Weights of a small transformer language model: 16 layers, a variant of Muon for these matrices.
MLP neurons of a small language model. Each row is named by its layer, matrix (gate and up: input weights; down: output weights) and neuron, and shows model dimensions 32-95. Each number is 50 + 12 x the weight over its row's rms, rounded and kept within 0 to 99. A neuron's up and down rows have the sign that makes its largest values positive.
A block is one neuron, or neurons of one layer that tend to fire together. After each block is what it responds to, as a language model described it from the Wikipedia text at the highest values.

L6.gate92:42 56 49 43 24 44 69 65 52 38 53 71 46 33 56 52 43 45 37 38 44 50 38 38 52 49 41 33 42 61 48 45 59 60 43 35 44 53 72 75 64 64 66 30 42 28 22 50 56 68 44 49 77 38 33 36 44 38 49 48 65 60 50 40
L6.up92:37 83 54 48 42 28 63 57 45 37 48 40 39 47 64 40 60 61 49 64 56 65 65 46 57 49 45 74 57 47 50 46 52 53 48 41 44 56 70 32 59 71 60 27 46 60 32 42 50 55 60 64 40 49 52 51 48 48 51 21 54 29 62 61
L6.down92:78 62 37 60 40 38 62 58 38 37 63 50 49 54 23 57 55 44 38 57 38 62 41 44 47 71 33 53 39 68 57 52 73 61 54 45 55 47 51 70 79 37 50 44 47 54 43 45 52 42 30 60 71 63 57 37 79 41 49 54 49 55 26 36
Split single consonants. Single-consonant word pieces, mostly l, r or m, sitting mid-word where a word was split oddly, as in McLaugh-l-in, underg-r-ound, down-l-oad.

L6.gate247:51 48 45 40 53 53 64 50 45 58 33 39 43 77 55 74 27 71 51 56 54 60 64 75 24 50 49 59 49 60 56 70 50 56 41 45 40 70 63 64 33 70 45 47 63 58 56 37 16 40 59 54 52 38 61 50 48 40 66 32 58 45 38 62
L6.up247:61 27 63 46 59 55 45 57 54 45 52 45 26 62 52 37 67 66 55 47 60 53 62 39 53 26 78 39 56 34 49 57 61 53 51 33 48 57 67 39 48 53 47 48 41 49 43 47 65 51 38 66 42 40 46 54 44 57 51 58 63 23 63 33
L6.down247:67 51 63 47 59 54 36 41 57 65 56 47 41 69 29 47 41 44 59 67 47 62 48 59 46 34 41 56 78 49 58 60 56 36 37 45 63 51 73 42 34 46 34 34 60 57 61 41 81 35 63 45 40 28 53 58 55 31 50 46 43 66 50 44
Sentence-initial word continuations. Second word-piece of a sentence's first word after a period or line break, where the capital letter was split off, e.g. I-t, H-e, R-ep, A-fter, and 2-025.

L3.gate124:64 49 44 68 54 39 57 53 57 64 57 40 57 31 46 38 44 70 56 35 39 43 56 49 64 48 41 48 62 50 54 59 45 50 57 58 38 41 70 61 33 34 43 42 61 55 33 69 44 52 68 41 63 50 52 41 35 51 38 54 31 57 56 48
L3.up124:65 24 44 63 61 43 26 69 55 59 53 61 44 50 53 57 78 60 54 38 42 60 32 38 43 46 32 37 46 43 48 56 61 37 22 61 44 55 62 39 54 58 64 59 31 32 39 43 42 52 64 34 50 44 48 32 46 63 39 50 40 44 36 71
L3.down124:63 60 54 68 34 39 50 40 49 46 39 33 50 55 49 41 71 53 55 57 51 46 60 53 40 54 61 42 60 50 53 38 43 28 44 37 57 59 73 49 47 28 59 46 49 38 53 34 38 47 28 43 53 52 43 33 53 46 67 54 44 34 51 41
L3.gate296:63 45 53 48 54 54 30 60 51 49 44 51 52 66 60 43 41 48 42 75 57 50 33 54 73 30 27 46 54 58 46 51 67 58 57 16 48 58 41 48 44 51 45 68 53 61 40 19 56 70 78 55 70 46 40 53 40 44 38 54 59 51 53 54
L3.up296:37 47 36 53 60 46 31 55 51 41 53 68 49 64 42 61 62 60 43 62 57 20 52 54 43 66 57 32 55 41 31 57 51 31 71 60 67 55 48 41 43 48 36 28 58 52 43 54 58 69 46 50 43 40 52 50 45 62 52 27 60 42 60 64
L3.down296:48 39 55 48 54 53 52 53 60 46 50 38 40 42 53 45 49 58 44 54 62 60 34 33 59 23 54 35 63 44 53 37 60 67 51 19 54 51 72 51 30 46 47 50 35 60 50 53 45 38 65 58 52 62 40 40 52 57 65 62 76 68 70 60
L3.gate303:51 56 52 47 39 62 50 46 58 47 49 53 35 59 40 40 46 41 74 26 42 65 37 43 54 57 26 57 40 36 35 35 61 35 51 52 62 67 66 45 47 62 50 22 46 41 52 46 45 81 57 26 56 59 67 65 60 41 46 57 62 36 47 52
L3.up303:40 62 32 36 43 65 39 49 55 53 65 59 21 49 43 45 53 57 54 58 47 65 32 57 45 46 42 43 40 53 54 44 81 28 66 49 52 49 56 33 48 47 53 51 58 40 49 53 49 62 60 53 61 67 70 62 60 38 44 52 62 42 57 52
L3.down303:49 37 39 58 51 47 27 38 46 55 55 41 38 51 37 56 59 54 33 64 46 46 66 48 42 32 41 51 57 45 46 53 56 31 76 42 54 27 61 61 54 36 39 52 28 45 60 58 41 45 53 33 25 53 50 41 73 41 51 53 50 49 47 58
L3.gate323:56 62 47 82 47 59 59 60 42 44 42 38 37 66 57 50 44 49 59 46 74 44 36 62 43 46 41 47 45 63 55 50 65 62 65 65 39 37 66 28 70 45 30 56 60 57 51 38 54 61 47 67 62 54 51 69 46 43 45 51 44 44 47 23
L3.up323:56 51 60 36 53 53 28 68 55 53 25 49 40 63 71 50 39 35 58 57 43 37 57 62 34 29 64 44 39 52 63 58 50 50 37 40 59 61 54 45 57 44 13 59 42 54 46 30 58 54 42 64 36 50 52 58 65 27 35 61 50 55 61 43
L3.down323:66 74 64 41 63 55 49 56 54 39 45 52 39 67 40 55 41 58 58 39 63 42 42 49 24 57 41 70 44 36 45 49 62 63 42 56 44 24 36 48 41 49 52 48 44 39 54 41 60 68 37 27 47 45 36 38 53 55 40 48 55 57 47 27
Clause boundary markers. Tokens that end a phrase and open a new clause or section: relative and complement "that", "which" (after wh), closing == headings, "St." periods.

L13.gate143:51 59 55 53 47 43 34 37 48 67 54 70 30 58 55 59 62 46 51 61 64 47 52 36 47 52 34 44 31 37 62 58 45 61 67 50 50 60 70 45 71 38 41 47 25 57 53 47 46 61 59 61 68 71 53 48 47 48 58 76 56 56 34 65
L13.up143:38 34 65 43 62 45 49 48 43 50 51 46 54 51 39 46 57 55 73 52 50 59 51 33 69 46 41 46 54 42 28 46 33 44 60 66 33 35 45 58 64 37 57 40 47 54 35 68 43 45 67 53 50 47 42 49 67 55 55 53 60 37 72 48
L13.down143:51 60 38 54 51 45 70 49 55 43 43 34 74 57 55 57 56 48 22 34 41 45 69 60 55 56 40 37 35 72 59 53 60 53 66 54 50 60 50 40 53 52 45 39 68 43 87 63 55 33 55 55 55 46 36 41 54 44 74 43 32 41 51 40
L13.gate282:59 34 52 52 30 63 50 64 66 59 50 64 46 59 47 67 36 35 34 58 53 60 69 46 55 66 30 43 45 60 76 51 39 66 65 46 51 44 44 48 65 55 58 47 66 65 48 55 36 41 65 63 56 54 39 45 72 29 57 55 54 51 43 35
L13.up282:58 60 47 36 56 68 45 58 45 39 59 71 46 50 39 45 55 66 55 57 43 20 47 36 39 56 49 63 69 73 53 34 38 40 41 50 35 46 41 62 41 61 51 28 66 52 46 69 37 40 48 65 27 45 50 50 57 59 44 65 65 47 45 46
L13.down282:59 60 49 46 56 56 78 56 57 41 55 53 45 36 50 46 54 50 31 39 55 39 43 51 48 54 30 47 44 38 50 48 40 46 62 50 57 50 64 44 52 48 48 54 23 79 45 76 63 55 46 33 42 53 42 36 48 44 47 56 54 53 36 51
L13.gate286:42 61 34 60 52 43 50 66 55 64 57 84 43 63 36 60 43 49 64 74 53 39 47 52 54 25 59 44 43 51 51 41 73 32 59 64 45 44 54 56 44 65 39 60 44 58 44 44 48 54 75 51 51 68 33 48 64 39 42 58 43 37 45 66
L13.up286:61 26 57 49 39 35 23 54 56 51 47 49 62 59 42 59 66 48 49 57 40 40 56 44 42 58 50 49 50 54 33 36 63 46 64 45 42 44 58 63 59 46 51 44 64 64 58 56 51 62 53 48 60 53 48 31 54 38 44 43 38 43 49 61
L13.down286:59 32 59 60 49 40 54 31 37 53 45 47 37 57 58 58 58 62 36 70 38 58 49 47 53 44 62 53 65 37 70 45 34 37 65 70 67 43 65 40 42 65 56 33 58 46 58 44 57 64 46 61 71 55 40 41 43 53 73 59 50 54 47 43
L13.gate428:63 66 49 65 32 51 59 38 60 52 63 29 60 35 34 43 62 59 40 58 64 49 39 53 45 36 40 26 69 41 60 38 23 50 43 47 44 40 48 58 47 51 56 36 51 59 25 45 44 63 30 53 65 52 45 54 50 35 56 59 33 42 73 45
L13.up428:43 22 50 49 55 26 57 51 33 59 53 58 33 76 63 29 49 48 36 35 28 55 50 45 45 51 49 65 53 33 51 38 54 43 49 40 36 49 55 31 62 34 69 67 71 63 45 64 63 60 38 49 47 51 48 57 41 54 57 55 50 34 45 29
L13.down428:44 68 49 49 60 58 44 84 61 54 51 73 44 38 53 39 60 56 20 54 46 66 55 58 47 60 63 40 54 46 48 54 65 45 39 67 55 41 52 50 47 62 37 36 58 61 57 52 45 64 65 54 44 62 46 47 44 51 30 48 59 72 69 28
Split-off word-initial "l". A lone first letter, mostly l or L, tokenized apart from the rest of its word, as in l+ong, l+ocated, l+ived, L+übeck; sometimes p (ex+p+ected).

L3.gate19:44 58 45 25 65 59 55 56 43 66 48 55 57 29 59 50 50 53 60 36 45 55 48 38 52 39 20 39 40 41 53 49 39 53 27 48 50 43 44 29 68 77 59 49 50 52 29 42 51 36 51 60 63 77 44 68 59 15 37 65 70 43 55 61
L3.up19:50 51 36 57 56 45 46 59 54 65 39 51 26 56 47 40 30 25 46 59 50 57 22 53 64 63 52 33 52 39 58 46 51 58 28 67 46 58 48 44 56 61 41 55 41 44 36 47 41 38 47 68 54 77 52 67 54 29 51 67 39 29 57 66
L3.down19:57 49 46 75 46 35 39 28 58 46 41 45 42 39 36 40 60 47 58 86 53 43 58 55 46 58 53 28 50 49 51 46 27 61 71 33 60 61 38 35 47 70 62 51 58 64 47 64 55 34 36 45 58 50 56 46 63 42 43 65 65 32 50 50
L3.gate232:77 50 44 21 66 42 33 49 56 69 46 46 51 32 62 53 52 53 32 59 42 60 49 31 27 63 50 47 57 51 41 30 69 71 63 38 24 50 61 59 57 43 55 47 24 56 45 46 49 40 45 52 44 70 34 54 49 35 49 52 38 44 60 82
L3.up232:51 62 44 65 45 57 65 41 46 52 64 31 49 46 45 46 49 59 37 62 51 68 46 55 41 53 31 64 43 45 28 55 73 50 52 51 59 51 38 40 40 40 56 44 27 28 39 49 33 66 42 61 59 48 27 47 61 60 54 61 44 49 49 57
L3.down232:38 54 59 27 35 29 42 40 34 62 60 68 43 62 38 37 54 35 46 60 44 65 55 63 47 50 49 28 70 65 47 56 56 53 52 61 47 41 45 36 72 59 46 31 17 54 50 45 51 48 46 65 44 72 61 65 59 42 47 53 30 43 62 70
L3.gate271:46 70 60 45 50 63 38 29 65 32 37 42 62 44 59 85 44 38 50 47 49 52 47 41 39 71 55 55 63 38 69 40 39 42 61 48 40 58 43 76 41 24 42 56 39 54 40 58 42 61 43 58 52 46 38 54 39 34 59 59 65 56 53 73
L3.up271:54 65 46 41 75 70 51 35 70 58 73 52 62 70 45 50 55 48 50 48 63 60 61 43 62 44 54 58 35 48 51 54 38 59 56 29 54 49 56 71 55 59 33 40 61 45 36 27 27 51 66 55 38 41 50 60 42 54 72 34 62 38 44 74
L3.down271:63 71 54 78 34 52 51 38 38 68 42 46 48 62 64 31 55 65 46 37 53 53 39 56 48 68 65 40 36 59 51 38 49 68 42 63 55 52 47 45 60 35 38 52 52 40 63 56 58 66 39 56 48 49 34 46 71 28 63 70 45 65 49 52
L3.gate317:48 42 83 51 36 43 54 43 53 51 53 46 67 41 48 36 58 71 44 46 65 49 42 54 43 33 43 59 54 42 46 38 52 53 45 70 46 33 42 53 50 26 53 64 63 48 47 44 62 58 48 62 32 56 47 50 60 58 65 78 50 42 30 69
L3.up317:33 47 59 43 55 61 66 47 49 33 32 45 57 69 45 31 67 73 29 69 45 68 45 57 50 46 38 44 65 67 42 40 27 54 48 43 35 40 58 50 40 35 53 78 57 51 48 44 58 43 55 50 44 67 38 63 58 53 46 48 59 55 43 43
L3.down317:33 41 69 50 48 48 49 36 41 41 42 33 47 34 35 47 49 42 48 56 55 45 35 78 68 57 46 55 62 65 55 48 44 72 65 46 44 53 48 48 55 53 39 41 40 40 65 46 38 56 62 60 30 41 51 49 62 55 56 74 48 38 74 63
Split-off word initials. Single-consonant fragments (mostly l, g, D) where a word is broken at its first letter, as in l|aunched, g|ift, Re|g|istry.

L13.gate14:38 62 58 47 45 60 54 40 57 33 48 40 42 54 38 55 66 50 56 45 68 32 51 44 54 27 39 46 53 50 62 65 40 41 57 63 65 74 56 43 75 51 37 46 56 79 40 44 58 60 62 41 63 57 55 52 33 58 56 32 59 61 39 37
L13.up14:44 46 44 46 39 50 68 54 66 57 55 45 30 53 51 41 62 45 52 55 54 49 54 45 57 32 55 53 68 57 43 51 36 48 48 63 57 77 52 28 76 40 68 46 21 58 50 39 49 65 61 62 29 58 50 53 28 37 65 38 60 35 44 45
L13.down14:35 55 59 53 48 23 31 62 46 42 41 42 37 32 43 42 37 48 66 72 41 45 58 54 50 40 57 38 46 64 56 81 55 24 52 50 45 45 65 41 47 53 46 53 76 48 61 44 59 17 44 44 41 42 59 65 57 56 36 51 62 58 54 39
L13.gate26:50 31 54 34 54 25 45 49 60 52 64 55 48 47 35 37 58 55 63 45 62 72 28 48 49 56 46 28 58 63 51 56 58 49 34 48 50 66 50 38 41 38 49 67 61 40 37 42 34 56 67 47 46 75 32 58 45 49 49 43 66 63 45 36
L13.up26:34 75 51 57 52 38 23 81 46 60 27 45 44 33 65 55 75 59 50 57 65 34 52 55 45 51 58 57 58 55 63 37 62 42 44 52 37 68 46 54 59 55 49 39 55 58 55 43 19 48 47 64 38 72 64 62 53 71 52 31 43 42 22 45
L13.down26:52 48 57 73 41 71 46 39 66 37 49 64 66 64 63 51 50 51 45 68 50 48 60 50 45 74 56 44 35 46 33 61 32 47 50 65 65 36 49 40 37 57 67 53 42 41 46 31 52 49 57 59 61 48 50 53 52 58 60 43 65 37 55 56
L13.gate171:49 50 42 37 57 44 35 63 55 49 53 33 32 50 21 49 83 37 58 59 51 19 49 47 52 57 43 44 60 45 56 60 69 39 48 46 48 46 43 33 56 61 55 43 47 50 45 42 28 31 44 68 63 58 49 59 38 63 67 51 58 38 54 69
L13.up171:49 45 41 71 35 52 58 52 31 60 51 40 48 34 48 45 56 37 58 53 45 53 46 38 70 68 57 32 33 48 43 65 37 33 51 50 24 69 40 38 28 57 68 56 72 67 52 60 38 49 52 52 59 61 41 66 41 53 66 38 48 64 57 40
L13.down171:47 31 64 51 56 54 59 52 55 70 48 45 44 68 42 68 29 60 74 41 49 58 71 36 57 47 53 57 46 35 42 71 35 83 38 36 47 64 45 65 64 45 48 38 34 58 65 56 65 52 63 28 43 47 52 54 37 47 47 59 57 48 24 57
L13.gate419:50 74 35 59 30 53 47 56 73 51 40 57 49 28 48 41 59 38 38 43 39 62 50 49 61 39 39 36 59 47 66 57 46 66 40 74 55 42 66 27 47 47 30 38 47 34 55 49 49 34 43 60 47 38 64 68 54 56 47 45 27 31 58 20
L13.up419:50 20 31 64 62 53 41 92 46 47 34 57 51 53 57 40 46 50 36 70 42 51 39 54 70 69 41 33 75 40 52 64 34 51 41 39 40 58 49 61 53 48 41 44 68 51 59 43 65 52 53 52 27 43 60 72 49 52 38 57 27 52 48 62
L13.down419:40 56 59 51 33 54 58 59 46 52 43 43 57 28 38 62 38 57 61 64 46 52 70 31 46 53 58 46 24 49 55 58 45 42 43 50 75 48 53 50 59 43 56 33 45 63 50 59 58 53 52 37 57 44 72 61 46 68 59 32 54 62 57 44
Subject word endings. Final word-piece of a sentence-subject name or pronoun just before its verb, as in Mill-er worked, s-he was, Shukl-a and, Gorsk-i completed.

L13.gate98:71 51 46 33 60 60 30 45 54 61 54 32 57 37 33 33 36 45 47 53 39 41 67 54 58 27 54 45 59 49 70 46 57 68 33 53 49 72 43 45 55 46 47 61 40 29 54 53 41 45 60 46 52 51 35 69 61 50 37 49 74 43 64 58
L13.up98:55 53 54 51 33 62 50 49 67 73 35 61 44 43 37 56 68 47 33 57 63 56 51 33 51 27 41 34 38 32 50 31 59 41 40 54 58 68 62 54 43 38 53 59 50 60 48 34 52 55 36 37 47 75 54 35 49 23 42 34 72 50 74 60
L13.down98:62 71 41 53 54 56 66 48 43 33 47 43 51 51 40 65 73 41 65 47 63 28 52 68 40 61 63 52 49 62 31 51 46 33 21 48 64 55 55 43 44 58 62 54 50 57 52 55 25 38 58 43 55 42 59 51 42 63 37 55 55 63 48 46
L13.gate123:60 41 42 29 31 49 35 41 40 50 60 50 42 49 69 49 32 67 37 60 27 42 51 54 42 68 58 33 53 66 19 47 36 55 58 58 46 49 57 41 50 60 68 41 48 41 41 61 52 40 66 72 54 66 44 82 48 55 41 30 60 77 42 64
L13.up123:54 22 54 70 42 60 51 46 50 52 68 43 34 36 38 40 33 52 74 70 46 36 63 47 50 46 26 31 66 64 49 27 58 63 45 34 47 56 45 49 53 65 47 37 44 61 39 52 64 51 47 47 53 54 58 83 59 38 70 23 62 58 40 35
L13.down123:42 55 68 62 30 45 58 41 36 41 45 37 51 66 51 31 57 63 55 45 48 61 37 67 28 40 51 49 57 47 55 68 59 67 65 54 28 44 51 46 51 39 49 38 50 34 36 57 35 51 74 64 44 50 61 54 52 53 57 55 43 67 59 34
L13.gate278:56 65 78 65 64 72 34 48 43 57 40 57 47 38 49 39 36 55 31 79 57 34 31 57 49 54 40 47 63 67 35 56 58 74 56 47 37 46 64 51 69 40 41 57 24 35 39 53 47 30 40 34 42 55 44 55 57 54 41 35 65 50 46 45
L13.up278:61 44 42 28 77 49 40 44 36 55 35 37 65 47 65 44 45 59 48 68 44 52 36 60 51 59 33 31 72 51 45 58 51 41 59 35 46 56 63 25 50 34 49 58 58 55 62 44 41 52 67 68 44 53 66 66 55 73 45 79 45 37 55 54
L13.down278:45 62 46 41 57 52 48 47 59 72 61 51 37 69 23 42 42 60 34 55 52 47 66 52 48 55 56 73 47 57 37 61 30 70 54 39 39 54 47 76 65 44 41 55 19 35 30 51 39 53 45 52 46 46 44 48 70 48 61 39 63 33 61 59
L13.gate347:68 19 38 47 44 62 55 58 55 36 42 61 48 49 66 58 38 43 71 59 50 56 36 63 33 52 50 62 68 31 48 72 36 49 62 49 51 25 31 47 43 51 61 54 39 59 45 43 47 48 64 47 64 51 51 73 51 57 38 38 36 58 51 57
L13.up347:37 56 65 49 46 50 43 54 28 19 57 51 54 54 58 59 61 51 54 47 71 45 38 73 46 45 44 42 66 37 59 31 45 48 50 45 36 56 54 60 60 39 54 48 36 72 22 59 56 31 63 52 54 39 53 70 42 58 39 25 33 32 49 44
L13.down347:56 36 52 57 62 30 42 68 51 55 62 51 48 63 57 57 47 50 67 40 69 69 54 47 68 29 59 44 57 46 45 56 58 51 59 40 55 46 45 23 31 77 56 59 40 34 48 51 60 42 38 55 36 43 73 59 54 55 58 44 52 45 29 47
Mid-word continuation fragments. Second pieces of oddly split words and numbers, mostly middle digits of years in ranges (2018–2|01|9) and ich after wh, ter after Af, is after Th.

L3.gate117:41 49 55 37 63 52 46 35 52 48 43 65 49 52 63 48 49 51 74 38 55 48 42 46 46 40 52 53 63 35 49 54 54 68 58 69 71 34 65 45 65 59 63 38 50 61 54 38 37 59 38 43 75 58 62 41 43 52 50 74 35 61 41 57
L3.up117:37 59 47 56 30 41 61 61 46 54 50 55 60 26 62 49 69 51 69 63 65 49 52 42 66 12 40 53 66 38 59 57 59 70 40 64 52 47 55 46 44 58 51 46 57 43 27 50 60 59 56 32 37 48 63 18 12 35 62 67 66 49 58 42
L3.down117:52 52 65 52 36 46 34 42 38 44 31 59 46 58 33 47 57 57 78 16 51 51 53 66 56 63 42 55 56 56 76 42 50 56 34 52 48 59 67 58 58 42 45 35 46 50 56 47 89 45 39 38 44 33 45 39 76 80 54 56 57 57 72 36
L3.gate152:27 48 71 58 29 63 57 53 65 71 50 52 54 54 47 42 50 45 45 41 45 68 56 75 73 43 49 64 52 53 65 54 53 43 35 62 41 62 73 37 76 44 50 29 51 48 48 49 56 27 37 46 45 40 66 52 34 61 85 32 53 47 59 65
L3.up152:57 49 74 56 53 50 41 54 57 61 44 43 47 60 37 54 48 61 52 42 55 47 43 48 62 50 53 56 55 70 45 45 32 57 70 49 49 63 81 61 63 65 49 29 45 65 67 41 43 55 54 49 41 63 59 51 43 52 66 28 65 66 31 53
L3.down152:50 70 68 39 42 49 48 51 38 59 53 56 40 23 22 49 70 40 54 59 68 55 58 41 21 39 64 47 67 44 38 30 57 50 57 55 59 72 61 40 59 52 61 51 59 46 53 41 51 23 47 44 48 41 47 37 42 59 47 49 46 64 60 36
L3.gate257:31 30 67 59 33 51 53 48 45 62 45 53 48 50 44 56 70 79 47 34 63 46 43 60 59 27 67 36 81 54 56 70 49 48 56 28 56 49 59 56 51 59 49 41 41 38 50 33 39 38 32 43 66 63 42 42 62 25 61 41 28 48 34 26
L3.up257:29 58 56 54 52 59 38 39 48 44 68 52 62 54 32 43 63 48 56 59 56 57 49 35 48 40 39 44 49 49 30 52 46 74 73 52 51 36 53 45 50 48 58 35 33 43 54 53 71 62 64 37 51 48 53 57 47 56 36 59 45 49 51 32
L3.down257:39 29 55 40 46 43 62 70 55 54 29 49 47 58 39 49 68 44 44 51 59 40 47 44 56 53 73 15 65 62 59 42 38 40 47 47 42 67 35 41 65 54 58 46 50 69 58 52 64 28 36 39 47 43 42 46 50 37 60 49 27 61 56 80
L3.gate281:41 78 55 43 35 51 54 55 44 53 42 49 46 64 58 28 55 49 56 45 61 48 44 43 44 46 59 54 73 60 38 36 43 48 53 69 59 49 64 58 57 33 41 44 25 59 44 55 54 43 51 47 58 64 60 34 38 40 47 55 37 48 74 72
L3.up281:23 46 74 40 47 75 55 64 33 61 38 70 63 60 54 30 34 37 39 51 69 42 35 60 48 32 45 48 56 57 39 65 49 37 39 63 64 38 48 65 69 54 70 44 49 64 36 54 33 28 52 36 50 50 41 54 64 45 32 65 55 65 62 51
L3.down281:61 55 47 81 57 43 58 34 51 51 43 36 54 58 54 64 61 67 63 45 54 46 75 36 31 20 60 54 36 38 47 47 43 43 49 47 50 61 57 46 34 51 48 75 47 43 54 39 49 35 49 58 47 42 52 40 47 37 45 53 61 61 73 62
Sentence-initial pronoun pieces. Fires on pronouns or split-off first letters that open a sentence, clause or section, mostly "the|y", He, he, I (as in "I|n").